MLP neurons of a small language model. Each row is named by its layer, matrix (gate and up: input weights; down: output weights) and neuron, and shows model dimensions 48-143. Each number is 200 + 20 x the weight over its row's rms, rounded and kept within 0 to 999. A neuron's up and down rows have the sign that makes its largest values positive.
After each neuron's rows, "fires after" lists the tokens most often just before its 100 highest values on Wikipedia text that the model never trained on.

L5.gate515,199,209,225,196,202,216,181,175,204,155,182,221,169,136,220,205,178,215,191,230,167,224,196,223,229,138,192,203,185,201,202,204,206,184,183,191,194,190,195,236,195,232,196,196,198,189,222,215,202,201,192,195,192,189,188,203,223,165,202,188,214,217,175,155,215,206,230,222,213,185,222,199,221,215,174,213,216,176,186,191,173,181,220,226,207,188,189,187,204,190,178,198,169,190,169,175
L5.up515,221,187,177,192,184,186,234,202,186,212,228,199,177,214,205,185,213,232,163,215,187,219,211,206,213,207,241,182,203,200,193,177,175,209,234,200,150,141,188,214,194,234,213,151,219,211,208,210,198,165,196,216,199,222,202,200,204,184,198,204,252,182,199,216,183,200,213,212,191,181,208,191,191,174,208,183,201,187,216,185,217,183,246,199,186,185,201,179,179,233,232,189,165,200,171,196
L5.down515,173,208,187,211,231,188,215,210,175,173,217,192,192,204,184,225,194,178,158,204,163,172,224,199,178,216,160,212,187,220,208,207,199,220,160,231,211,193,198,184,209,175,186,172,198,220,195,195,200,212,243,213,218,227,235,216,196,188,186,211,205,209,192,188,222,211,188,186,194,209,230,185,206,212,202,195,185,165,195,224,181,168,227,223,188,200,198,222,235,216,168,186,168,208,191,216
fires after: " h", " H", " b", " B", " bro"

L5.gate45,182,190,204,191,198,239,167,193,192,215,197,191,151,219,191,209,219,191,229,207,203,214,187,194,222,193,201,180,191,220,178,216,193,183,168,181,214,228,196,199,184,183,167,176,197,231,154,206,199,194,202,196,199,212,210,220,182,158,197,151,200,168,176,203,224,222,234,222,188,173,195,224,227,193,175,193,193,235,223,189,188,193,191,191,178,210,212,195,193,197,199,246,217,194,170,200
L5.up45,174,213,173,215,170,136,214,213,218,167,222,219,211,210,224,176,219,162,177,216,202,171,167,199,227,197,211,246,197,215,169,188,191,180,178,196,232,196,208,200,196,187,206,229,209,190,195,229,204,179,198,207,194,209,193,193,192,213,194,237,201,200,193,187,220,214,221,207,178,205,200,151,209,204,222,188,212,217,222,209,214,196,229,185,219,193,216,237,173,227,211,170,170,218,175,253
L5.down45,191,248,206,215,223,216,226,215,188,195,188,189,197,217,187,187,160,213,152,162,181,187,192,169,211,174,215,201,182,197,188,181,212,186,214,218,203,163,201,212,207,233,208,230,198,187,237,224,190,203,176,194,187,174,191,201,170,215,188,223,187,225,207,157,185,201,209,171,220,173,209,189,224,196,214,193,208,198,195,180,194,201,183,203,228,196,225,232,223,222,203,176,188,211,203,205
fires after: "ic", "el", "'s", "ac", "5"

L5.gate207,234,222,208,178,230,211,181,180,179,202,199,199,207,188,193,211,197,220,188,205,194,193,184,162,210,220,213,178,198,219,199,182,196,177,161,178,196,219,210,218,202,177,204,142,218,202,163,166,157,198,174,196,204,231,216,210,185,191,240,212,177,182,184,220,208,176,229,190,175,200,200,180,181,214,186,215,201,199,217,215,214,208,220,179,205,211,198,191,200,199,191,198,239,189,203,203
L5.up207,187,215,188,221,230,192,205,184,181,213,237,210,229,202,197,227,185,194,230,200,196,169,188,179,177,165,200,190,246,188,185,215,177,208,172,175,179,195,178,200,188,192,181,193,171,170,170,161,200,200,200,179,201,183,178,185,188,191,183,152,198,206,242,191,218,219,214,225,171,183,216,197,201,214,190,219,169,192,209,194,239,233,217,214,224,157,223,191,222,168,197,179,197,195,235,204
L5.down207,210,143,176,209,230,181,194,199,210,223,227,185,178,209,185,200,177,200,242,169,187,209,205,196,194,190,219,215,218,191,218,193,206,262,211,205,203,178,209,206,197,219,201,170,173,190,205,198,233,218,214,202,188,203,191,188,195,208,167,178,198,208,226,175,195,192,221,186,198,210,204,191,197,183,203,209,186,198,181,166,215,241,211,197,170,176,210,209,209,212,195,191,197,224,199,204
fires after: "o", "le", "e", "ie", "i", "un"

L5.gate384,218,210,197,167,170,225,172,185,211,163,200,213,194,147,188,229,182,242,172,181,207,197,222,198,222,200,199,203,197,174,191,228,207,180,195,210,182,193,186,195,207,184,211,193,177,204,209,200,199,208,202,195,205,193,187,182,228,221,198,166,192,248,183,155,207,195,188,193,198,199,210,204,218,171,196,218,238,201,196,186,195,160,157,222,243,190,197,206,218,232,184,205,196,198,206,183
L5.up384,179,192,187,203,171,161,191,226,189,195,169,221,185,176,238,209,241,206,204,232,218,213,209,166,234,183,192,209,171,204,161,196,169,216,186,201,206,194,219,210,188,187,213,237,197,181,176,184,173,178,217,203,195,225,180,183,221,198,165,187,174,235,196,216,218,201,193,213,203,209,196,190,191,229,234,184,203,197,218,191,184,224,160,182,195,191,205,219,215,232,226,210,196,205,146,157
L5.down384,176,224,176,156,191,215,155,204,198,183,208,176,204,207,203,207,218,165,206,192,195,193,241,208,184,236,173,192,191,222,192,189,181,221,189,197,192,176,185,196,226,211,183,235,236,162,205,196,204,180,224,213,165,185,190,198,202,203,210,195,200,208,206,188,189,214,197,237,198,231,234,205,193,197,220,216,195,213,207,199,214,195,168,159,174,193,178,199,193,180,234,250,218,227,197,233
fires after: " N", " O", " C", "C", " P", "P"

L5.gate530,169,201,238,187,180,224,189,195,216,187,224,211,221,182,201,249,211,195,202,199,223,212,213,207,214,198,175,232,222,204,204,178,218,201,219,185,186,204,194,215,204,235,207,204,187,198,197,230,210,211,192,211,207,207,208,216,201,225,229,224,229,227,192,158,181,208,216,178,209,196,215,193,178,214,153,221,242,196,224,221,175,193,203,229,195,200,173,175,169,196,206,180,180,162,199,195
L5.up530,222,202,224,191,174,209,204,204,203,203,184,181,186,185,207,220,239,204,218,169,198,172,194,198,216,222,185,228,175,177,184,164,214,193,206,239,198,196,232,170,171,170,223,209,209,192,217,212,179,229,206,201,208,194,186,180,166,226,220,207,206,195,189,202,198,173,222,180,197,228,195,175,212,203,218,170,222,206,200,175,199,221,203,192,200,220,171,191,233,148,176,213,208,215,201,174
L5.down530,165,178,180,197,236,159,160,162,216,177,185,208,199,199,200,175,206,239,235,203,190,200,162,197,189,209,211,252,199,189,214,187,166,203,164,203,210,224,150,200,225,201,212,192,209,254,190,217,192,182,211,203,210,169,235,201,172,189,205,174,199,205,197,201,190,208,203,201,216,186,160,193,231,210,226,213,217,222,194,192,204,210,229,183,199,216,215,199,217,185,186,151,195,204,189,201
fires after: " ind", "C", " C", " c", " rec", "c"

L5.gate189,235,211,223,208,220,197,204,208,219,194,194,207,210,164,180,207,184,184,209,199,163,242,193,192,182,146,214,203,177,199,190,206,223,175,212,241,205,182,173,212,176,198,191,185,195,185,196,198,173,191,205,203,207,165,150,222,196,191,175,185,204,183,192,154,196,208,182,208,203,242,235,208,215,201,167,220,224,192,198,187,179,161,179,209,205,177,209,157,226,189,197,193,171,207,183,224
L5.up189,214,216,208,186,221,192,220,188,221,211,185,197,232,212,196,213,176,138,213,189,184,192,204,192,183,240,227,211,184,197,192,202,226,232,218,182,181,197,202,252,228,196,190,181,202,206,201,219,153,201,197,188,166,217,215,254,227,178,175,217,199,208,216,197,219,208,211,223,170,214,203,172,176,190,207,175,189,186,194,196,230,179,193,162,188,189,232,194,220,197,185,210,194,203,215,203
L5.down189,209,218,237,218,168,200,199,189,221,222,199,181,202,213,167,187,191,216,270,215,234,197,193,190,216,209,176,186,177,211,178,211,205,199,216,200,189,185,201,177,230,178,193,214,197,164,194,154,224,189,213,192,190,204,200,191,194,162,213,203,210,227,197,199,211,203,192,182,206,184,178,201,198,200,237,201,216,195,171,196,186,260,184,175,183,208,199,205,211,215,214,209,175,211,203,224
fires after: " ", " B", " re", " b", " (", " L"

L5.gate534,213,198,212,162,171,177,186,182,194,224,191,214,188,165,183,201,202,258,221,208,157,217,188,210,218,163,210,198,183,149,209,217,190,196,254,184,194,209,220,207,212,203,197,213,185,199,218,220,183,195,212,183,222,204,197,210,184,188,207,169,182,205,187,186,194,191,179,179,184,177,222,207,238,192,212,213,211,199,206,180,196,177,202,201,193,197,186,189,199,166,161,222,234,166,231,180
L5.up534,201,205,183,214,209,196,231,194,163,179,209,212,199,185,244,224,178,225,182,247,195,211,206,221,201,184,181,201,176,217,205,199,162,206,221,229,193,228,175,182,212,203,191,183,234,220,197,184,168,170,218,166,171,192,201,222,200,227,227,154,228,179,202,174,224,196,185,227,186,213,199,198,210,177,186,192,206,184,183,193,193,174,195,208,244,208,198,184,203,212,201,235,217,199,201,185
L5.down534,226,228,165,187,219,193,195,202,205,206,201,194,217,213,195,173,188,195,197,221,232,198,203,184,190,238,217,190,180,173,207,217,189,193,171,164,195,187,148,214,156,195,193,181,208,194,204,237,181,206,191,196,230,197,198,191,200,195,200,176,189,203,209,169,162,221,205,223,173,175,185,182,199,167,215,200,183,200,191,175,231,202,185,209,173,229,198,218,220,169,230,180,196,196,168,178
fires after: " h", "e", " H", "A", " E"

L5.gate502,216,200,217,211,200,188,168,210,198,199,187,183,194,197,159,188,221,183,192,180,193,254,187,200,180,202,191,220,245,191,149,193,186,197,194,201,177,175,181,215,220,214,207,175,208,196,233,179,196,177,217,214,176,185,151,229,235,202,205,171,184,222,225,175,205,192,178,163,190,209,211,210,192,208,211,209,215,188,207,204,192,187,225,228,184,213,240,171,199,209,170,257,207,170,195,196
L5.up502,182,226,225,201,162,193,186,184,215,189,184,237,235,192,206,187,185,189,190,216,187,171,183,169,236,224,179,222,185,178,201,185,219,211,206,190,189,203,197,214,211,222,205,231,169,209,185,198,212,178,216,201,192,185,202,210,208,198,188,199,222,202,216,217,211,233,196,217,171,227,196,198,216,177,168,199,214,196,208,155,237,212,224,237,175,214,174,217,222,189,210,184,182,203,167,180
L5.down502,213,275,197,222,193,206,211,211,182,188,208,218,162,183,221,184,185,229,175,215,199,184,197,202,223,190,231,207,172,191,188,198,224,208,227,191,185,189,208,223,187,205,212,223,221,207,197,202,202,213,185,194,193,169,228,243,183,183,169,155,192,246,226,188,202,171,189,183,180,221,207,220,245,188,207,186,199,178,191,195,181,227,188,196,198,172,192,215,203,216,199,180,199,208,212,222
fires after: " b", "-", " f", " B", "re", " ind"

L5.gate49,245,176,184,167,244,187,221,170,208,204,220,175,197,169,173,202,181,231,200,207,166,206,185,171,190,252,217,207,219,190,190,173,211,194,223,215,191,227,196,209,180,210,217,218,196,220,224,157,188,189,173,199,222,227,172,185,223,171,241,205,176,214,229,205,194,186,248,238,207,205,225,156,213,180,223,225,185,210,193,178,224,221,191,222,209,207,191,179,211,207,212,172,216,194,209,182
L5.up49,186,228,202,179,210,238,219,221,163,171,215,188,198,217,213,201,175,173,192,180,209,202,178,200,192,189,177,198,212,198,168,202,231,225,213,237,199,205,199,179,207,166,180,172,210,201,173,164,170,211,187,185,193,196,191,203,196,207,201,226,188,208,211,185,216,197,181,143,240,187,177,201,198,196,181,232,225,171,172,187,234,213,198,200,192,189,247,203,205,190,191,210,237,216,200,190
L5.down49,194,214,208,230,220,178,219,194,214,225,180,202,175,215,193,209,181,238,184,206,180,239,190,199,170,193,209,222,187,225,179,209,186,193,204,208,223,189,180,190,189,183,182,236,211,188,240,222,186,204,207,182,231,197,152,192,202,204,196,203,208,255,187,198,210,160,195,187,171,190,220,192,224,215,211,274,198,172,177,186,189,213,191,195,187,212,175,204,213,218,170,210,209,258,227,163
fires after: "l", " L", "un", "n", "o", "i"

L5.gate216,214,207,233,191,218,207,200,217,192,166,184,197,182,199,229,242,210,229,175,200,194,191,171,203,204,218,205,174,197,182,202,194,215,186,175,194,199,171,180,225,203,222,221,217,174,221,229,214,231,221,200,186,211,199,186,193,218,203,205,213,210,216,177,188,214,204,202,182,232,188,237,207,210,177,187,248,177,117,218,199,187,207,192,205,225,180,233,263,221,186,179,218,180,200,177,223
L5.up216,200,205,209,181,209,199,190,197,224,202,217,181,191,201,220,211,190,238,187,155,194,231,204,202,220,176,208,167,218,185,217,230,201,230,232,181,230,154,236,224,215,240,216,248,210,198,190,196,189,173,230,221,208,259,200,192,151,202,212,165,219,191,204,176,185,207,205,202,225,219,178,166,189,215,186,198,212,206,192,210,185,198,180,189,230,249,183,206,163,199,222,197,228,221,217,209
L5.down216,197,242,205,156,212,206,197,193,216,219,224,210,191,181,196,199,180,193,228,178,189,198,193,181,188,208,181,214,214,197,198,187,217,232,191,198,208,182,225,187,166,221,190,212,217,172,188,189,162,181,164,154,209,190,229,184,189,228,219,172,202,230,201,199,210,165,217,202,175,182,213,209,184,183,237,129,214,203,219,200,189,188,218,194,195,219,221,177,220,267,190,208,200,224,172,209
fires after: " p", " s", " f", " S", " P", "s"

L5.gate449,210,220,198,181,207,230,209,219,234,213,193,225,250,159,209,199,200,221,237,180,202,212,205,208,200,250,187,206,209,217,175,206,205,187,190,197,198,220,240,206,220,197,213,181,178,207,206,195,209,258,154,210,218,212,194,179,205,192,202,203,207,208,189,224,175,187,200,203,187,193,207,215,169,213,193,224,209,222,210,167,215,205,188,197,183,183,239,194,228,220,210,199,215,181,194,168
L5.up449,176,202,213,201,217,205,200,237,184,181,181,203,207,211,202,205,213,209,195,193,228,206,185,195,239,239,217,182,186,191,207,217,201,172,178,213,215,225,195,209,193,205,201,205,196,195,189,206,183,197,170,164,190,208,211,195,199,180,167,212,211,202,118,200,203,197,215,208,148,221,214,204,175,213,197,189,166,208,217,198,223,246,175,215,191,209,205,189,184,177,199,226,197,207,199,204
L5.down449,182,244,202,186,206,207,167,189,177,185,230,161,192,202,195,181,204,215,238,186,220,175,190,213,191,193,191,183,182,203,192,180,195,194,165,185,167,197,158,158,207,188,230,189,216,230,207,171,174,214,218,232,198,224,186,208,218,197,172,163,181,209,209,214,195,205,173,215,239,231,177,234,216,214,191,193,201,180,208,188,203,204,211,204,199,234,171,190,222,155,253,197,199,186,213,186
fires after: "\n", " s", "l", " acc", "/"

L5.gate339,209,194,203,184,215,205,179,213,227,183,182,199,199,184,194,169,183,210,192,224,209,214,181,160,202,230,171,186,210,229,217,172,191,186,237,216,174,205,201,203,190,210,222,205,172,192,214,171,216,196,170,207,221,196,181,210,226,196,170,153,182,231,187,214,226,215,208,190,213,210,190,223,200,227,243,234,214,181,205,185,190,158,172,208,179,176,211,231,177,215,208,192,197,190,211,186
L5.up339,250,169,166,162,213,211,201,202,229,237,217,208,207,167,203,193,208,199,212,185,199,214,179,194,188,182,199,190,238,211,181,195,179,185,185,227,200,219,201,191,202,165,200,166,193,218,185,225,219,229,204,230,222,185,192,201,171,226,183,182,210,204,153,181,187,178,210,189,180,222,183,172,215,181,204,206,208,176,219,225,223,190,214,196,192,205,235,177,193,212,186,229,202,206,242,240
L5.down339,159,239,193,218,180,212,196,211,217,189,202,221,185,199,189,190,203,204,213,233,187,238,200,223,182,166,171,197,206,240,202,174,204,203,198,166,192,257,197,177,183,184,187,217,180,204,187,226,213,191,195,212,191,168,200,204,227,229,211,171,173,205,177,213,252,231,209,202,223,202,173,203,196,195,193,199,239,197,194,203,221,205,203,199,213,220,169,224,234,191,145,225,222,180,252,195
fires after: "v", "p", " pr", " ex", "-p", " acc"

L5.gate467,166,213,192,201,177,191,204,173,225,185,159,215,166,196,203,214,195,201,191,189,212,188,174,219,210,198,184,217,208,206,191,181,207,158,163,215,186,173,183,208,227,189,201,184,192,176,233,223,203,214,158,175,207,232,204,180,203,177,202,224,239,226,173,181,206,215,233,213,196,199,231,184,201,204,242,176,206,223,201,183,185,168,194,191,146,227,202,192,224,216,222,195,180,198,190,196
L5.up467,247,198,221,186,207,175,205,186,204,193,203,186,198,189,231,193,213,202,197,159,157,192,234,212,193,202,214,222,184,198,193,183,212,222,222,241,247,178,179,191,197,175,218,210,211,207,238,207,185,209,184,238,159,210,189,174,205,207,226,196,210,185,183,212,204,187,204,208,210,244,216,227,205,201,224,196,213,206,216,185,232,221,187,232,179,180,192,194,197,204,165,208,190,205,204,179
L5.down467,205,215,186,240,223,212,177,192,206,227,208,200,209,199,196,197,183,193,250,191,215,170,181,208,210,221,214,198,192,199,181,211,226,230,233,207,191,205,209,187,175,187,171,204,184,192,191,192,177,221,206,188,201,173,211,216,170,220,182,180,200,210,165,229,215,221,202,208,175,202,207,222,207,179,196,224,189,211,173,190,204,202,222,183,174,183,214,187,246,245,206,224,245,251,201,212
fires after: " c", " d", " D"

L5.gate588,203,182,189,208,162,202,201,182,220,186,227,207,217,193,186,205,203,204,208,203,191,210,202,187,230,200,212,233,219,189,215,182,207,178,213,198,183,209,195,236,211,233,211,146,220,203,199,213,172,177,205,190,198,220,186,193,231,185,196,192,175,213,225,211,193,233,179,183,196,212,217,244,202,194,223,187,196,154,179,190,198,179,219,154,208,163,192,169,196,190,227,214,215,155,217,166
L5.up588,212,205,197,212,215,227,173,222,210,186,218,236,217,175,209,193,208,205,201,232,174,223,177,234,191,219,157,194,206,184,197,200,198,233,192,182,159,214,191,232,209,181,205,210,181,199,210,192,184,207,204,188,226,196,218,192,228,206,214,164,199,206,209,204,224,210,208,196,187,195,217,217,192,184,179,217,191,200,224,183,178,196,219,182,199,208,189,208,187,190,181,227,223,192,153,195
L5.down588,202,204,203,215,229,203,223,177,168,252,188,188,189,178,182,178,194,187,252,181,188,205,215,186,230,203,205,212,188,209,209,215,209,175,190,198,181,185,213,182,207,188,209,225,195,173,180,238,207,190,164,208,189,193,170,182,235,159,173,218,199,207,207,201,160,194,210,204,192,217,178,214,180,229,171,209,189,219,207,194,204,239,192,205,243,195,224,199,226,212,175,203,168,168,202,167
fires after: " dis", " w", "st", " in", " sp", " St"

L5.gate445,208,217,229,180,192,194,185,175,203,178,224,197,155,205,207,176,204,193,182,166,207,227,184,225,172,207,178,207,202,176,199,198,176,154,196,225,210,188,187,233,196,180,187,217,237,188,228,210,229,182,170,178,226,192,169,204,186,229,177,165,161,194,205,215,201,219,174,199,192,193,184,188,195,214,231,219,187,212,230,212,194,196,200,259,204,175,210,204,176,212,242,231,218,195,195,174
L5.up445,198,181,178,182,164,211,224,207,184,233,221,210,209,230,184,193,191,192,194,167,192,176,206,224,204,211,235,233,212,178,195,186,215,236,201,232,168,220,189,210,226,203,169,191,194,191,212,202,233,171,203,207,179,182,182,196,193,209,203,208,208,179,201,204,213,209,200,200,167,216,198,183,172,179,182,226,186,173,162,195,206,180,181,196,200,176,229,199,239,179,209,200,185,199,241,224
L5.down445,195,178,190,186,199,215,224,198,218,182,146,216,198,198,204,195,188,187,226,203,178,207,199,180,177,207,179,222,171,200,201,197,218,238,190,203,175,237,242,212,179,204,190,179,195,217,240,168,200,193,203,195,169,157,193,179,214,194,161,219,204,202,189,198,183,214,232,200,222,183,207,206,190,198,211,226,187,250,175,183,174,182,189,197,220,216,180,170,226,216,196,200,189,184,226,213
fires after: "v", " pr", "r", "iv", " inv", " prov"

L5.gate561,219,201,226,182,217,241,171,231,192,198,170,189,178,218,184,202,203,216,195,232,199,173,215,208,197,241,197,207,181,169,203,201,213,215,208,200,214,185,209,205,182,229,212,186,176,199,230,242,199,170,200,192,162,173,182,177,185,219,172,201,170,205,178,213,244,197,168,178,202,236,182,167,220,193,220,169,182,208,206,187,171,182,212,220,204,183,193,232,199,184,164,216,167,169,208,231
L5.up561,197,204,225,209,181,203,195,198,206,189,186,177,227,209,175,237,229,248,192,218,177,215,194,199,213,205,162,173,191,199,228,179,183,192,231,199,198,182,201,208,193,232,196,208,180,205,178,231,213,179,236,201,221,171,200,196,168,212,187,182,190,188,222,239,218,201,221,161,223,180,160,211,212,213,198,197,175,185,194,195,162,181,207,214,200,194,228,227,179,228,220,205,181,195,168,180
L5.down561,207,200,225,180,193,193,142,183,208,210,209,219,197,201,175,171,183,224,190,220,158,194,213,173,166,204,233,190,182,233,194,154,190,212,167,219,207,210,163,198,217,205,183,186,220,192,171,204,191,184,219,201,164,197,216,216,183,207,217,187,204,215,196,207,188,189,203,244,209,200,202,224,176,196,193,192,201,185,228,184,219,197,187,234,196,204,197,189,203,197,243,220,215,223,171,202
fires after: " me", " p", " P", " N", " n", " was"

L5.gate135,213,229,204,172,205,208,184,221,231,185,210,222,178,150,216,220,199,172,204,202,179,186,164,188,223,179,189,198,196,190,195,198,191,191,186,179,204,201,200,203,201,220,207,195,187,231,202,202,231,198,236,181,211,167,208,197,214,196,185,173,203,239,163,203,192,204,217,214,187,189,180,224,198,182,213,178,192,170,227,210,213,186,188,209,170,189,197,188,193,210,132,226,165,220,175,199
L5.up135,189,183,182,202,181,241,176,207,208,215,184,220,211,195,195,187,202,231,199,184,194,207,185,223,228,211,200,180,189,232,196,235,198,172,198,164,206,190,203,195,193,169,216,168,178,229,189,178,173,197,192,226,194,213,211,161,232,181,179,171,249,202,177,225,210,217,198,180,191,180,170,225,244,213,213,222,193,242,202,186,214,193,201,211,194,201,200,240,173,216,182,219,189,232,209,191
L5.down135,189,185,209,179,216,193,196,188,199,228,166,198,215,198,189,230,169,214,227,189,173,206,202,226,188,198,230,183,229,183,187,208,172,227,190,205,198,232,176,186,210,188,207,174,181,175,184,238,169,201,221,210,215,211,191,192,211,190,209,204,186,173,169,218,229,238,211,227,214,234,176,196,179,201,233,200,187,208,235,177,205,193,200,211,171,170,175,208,152,194,173,177,206,193,170,200
fires after: " p", " s", " c", " m", " f", " P"

L5.gate206,210,198,197,195,186,187,186,191,237,191,218,228,228,161,193,214,197,210,188,214,193,227,189,213,218,217,197,169,190,196,196,184,217,183,201,210,190,233,203,183,214,183,157,231,168,188,167,204,200,222,215,190,208,185,188,171,230,152,208,216,193,225,173,191,209,196,245,196,233,180,218,250,199,207,219,237,193,178,188,197,171,170,173,221,231,173,197,201,199,191,223,200,174,206,182,214
L5.up206,186,200,218,192,153,210,220,213,173,209,188,187,149,186,214,186,214,196,194,192,219,204,222,208,214,183,243,199,193,204,192,171,203,206,213,181,176,182,220,175,175,156,205,211,214,191,216,223,203,196,195,232,223,183,197,210,199,180,200,208,193,208,200,187,208,221,230,222,216,221,184,166,195,180,177,236,211,196,219,191,178,222,176,207,210,167,210,207,184,206,229,201,197,188,199,195
L5.down206,217,229,200,204,209,199,210,218,221,231,217,199,224,180,207,207,197,193,192,182,181,192,191,173,174,220,191,179,219,205,196,204,192,181,184,182,192,216,181,217,235,171,200,200,185,212,200,181,256,223,198,235,218,183,158,185,190,205,252,189,196,212,182,194,224,197,204,205,186,215,221,190,227,201,164,233,197,163,177,171,177,236,232,205,158,189,188,225,196,199,199,173,189,186,202,206
fires after: " c", "p", "C", " C", "h", " p"

L5.gate429,181,199,214,184,176,227,166,200,214,168,207,257,203,193,200,201,185,194,181,200,167,205,187,212,207,235,170,212,189,178,218,196,200,212,203,205,179,183,188,212,223,223,171,170,213,194,228,220,203,208,194,210,184,223,204,190,190,201,202,182,192,233,205,176,162,235,214,191,151,230,190,226,208,204,196,171,245,190,173,182,209,220,178,186,187,169,226,176,197,182,184,270,234,178,192,210
L5.up429,196,193,169,174,217,205,207,199,192,220,217,241,204,224,220,181,191,218,187,200,201,213,177,223,225,198,196,225,204,205,201,180,163,188,182,172,214,201,196,177,192,195,195,148,179,223,202,209,228,221,181,182,215,215,201,214,204,197,218,196,188,178,209,183,151,203,194,207,192,189,159,211,216,215,196,152,174,200,231,217,163,202,212,198,217,207,225,192,206,183,208,205,226,208,219,248
L5.down429,183,175,175,166,191,194,213,220,215,219,260,194,176,205,170,203,202,205,197,225,208,216,215,180,204,193,196,197,170,206,200,212,216,212,200,205,198,198,150,214,204,236,221,185,200,230,190,207,180,178,212,201,220,238,175,182,193,199,206,207,205,162,212,191,204,181,199,184,217,192,184,207,156,169,190,181,197,238,232,220,237,180,193,189,228,213,234,204,192,187,165,227,212,209,240,169
fires after: " h", " s", " H", "H"

L5.gate390,193,196,212,182,199,223,183,211,190,185,192,209,205,180,204,216,203,173,192,207,195,229,199,182,214,223,194,167,230,159,160,212,193,214,169,178,185,202,212,200,188,214,194,184,182,211,201,223,247,208,198,187,213,200,197,176,213,167,179,183,200,269,184,176,223,188,200,199,182,206,215,195,203,215,186,189,203,185,211,208,225,164,202,193,188,144,206,196,217,217,213,219,199,206,176,193
L5.up390,205,199,219,196,193,202,190,167,190,226,213,207,189,196,254,193,198,210,218,161,241,195,234,239,196,175,205,168,149,225,223,220,227,201,218,213,177,186,232,191,194,202,201,208,191,199,214,191,219,203,219,204,236,236,208,209,197,211,209,216,219,205,198,176,193,163,218,210,220,222,207,205,173,240,138,179,195,227,221,231,175,198,190,199,199,201,240,181,198,202,230,204,206,201,191,231
L5.down390,184,225,206,179,190,201,225,178,191,201,213,200,195,191,196,190,201,221,241,178,220,213,203,226,201,208,220,196,172,146,202,188,220,179,211,171,191,232,181,184,188,172,208,194,199,186,207,168,184,222,187,228,182,232,188,200,183,212,216,210,201,180,185,211,243,202,180,199,196,185,178,174,178,185,208,197,188,206,200,185,185,173,194,178,216,214,171,196,171,235,249,179,171,190,174,199
fires after: " s", "s", "es"

L5.gate136,189,212,198,202,159,210,187,176,199,182,194,208,192,193,188,202,193,180,185,198,225,224,206,197,219,226,194,186,198,196,195,187,181,193,187,203,169,213,187,221,217,223,213,190,171,205,242,218,243,217,213,187,195,197,197,177,203,154,197,170,173,203,198,192,194,219,188,214,176,214,168,241,215,201,230,204,220,189,211,174,209,157,206,228,196,183,237,249,196,211,213,226,215,220,181,186
L5.up136,200,195,201,197,212,206,210,174,200,178,231,241,180,193,221,216,212,221,209,170,221,206,226,194,195,192,196,173,179,204,202,178,220,225,175,236,190,217,189,212,199,172,159,188,195,218,175,209,199,210,189,212,224,214,188,191,198,192,227,163,223,157,194,190,195,183,177,222,212,230,182,200,196,190,190,176,227,182,231,210,218,202,189,173,174,199,237,196,199,207,207,213,193,230,204,191
L5.down136,210,185,186,270,204,201,192,207,199,205,224,189,177,207,191,198,213,219,255,195,211,178,224,203,179,215,180,217,215,199,203,208,206,232,198,179,178,248,228,172,164,163,216,211,228,212,199,180,205,210,179,155,196,183,201,189,212,199,200,200,223,151,186,196,182,194,236,224,206,180,213,172,219,247,206,208,214,212,207,180,207,183,218,229,236,244,172,210,186,197,216,209,198,206,160,187
fires after: " c", " cons", "==", " ex", " prov"

L5.gate311,169,211,172,196,221,152,207,201,187,215,233,171,178,236,205,207,192,216,184,202,179,156,198,201,208,200,205,188,204,169,160,206,208,167,168,163,185,212,224,217,200,217,211,170,190,213,148,161,194,197,187,213,186,196,212,185,209,173,169,205,171,211,168,204,225,243,212,205,200,208,211,237,234,235,181,195,228,195,189,209,209,186,158,203,218,188,192,199,206,208,190,192,214,190,171,221
L5.up311,217,199,187,209,175,227,206,187,200,151,170,204,206,201,196,212,215,183,193,192,205,221,204,188,178,196,237,226,174,199,217,178,191,183,209,195,234,194,185,194,193,185,166,207,169,205,200,222,177,211,218,149,179,210,187,198,174,189,209,210,208,178,181,180,184,180,185,190,156,211,174,197,193,222,205,165,176,221,197,180,182,227,235,214,237,202,224,190,191,203,248,185,206,186,211,200
L5.down311,209,229,221,214,230,191,222,188,185,167,164,206,211,189,211,219,200,183,197,210,192,212,204,193,219,207,204,205,202,234,177,153,225,165,195,182,200,183,169,205,207,232,168,214,179,207,238,208,210,196,215,210,205,211,214,174,175,222,169,185,216,201,224,200,212,193,197,189,169,199,200,202,168,197,237,165,171,187,207,178,221,152,217,237,171,189,156,188,218,227,183,191,194,204,193,215
fires after: " y", " Y", "w", "oung", "el", "'s"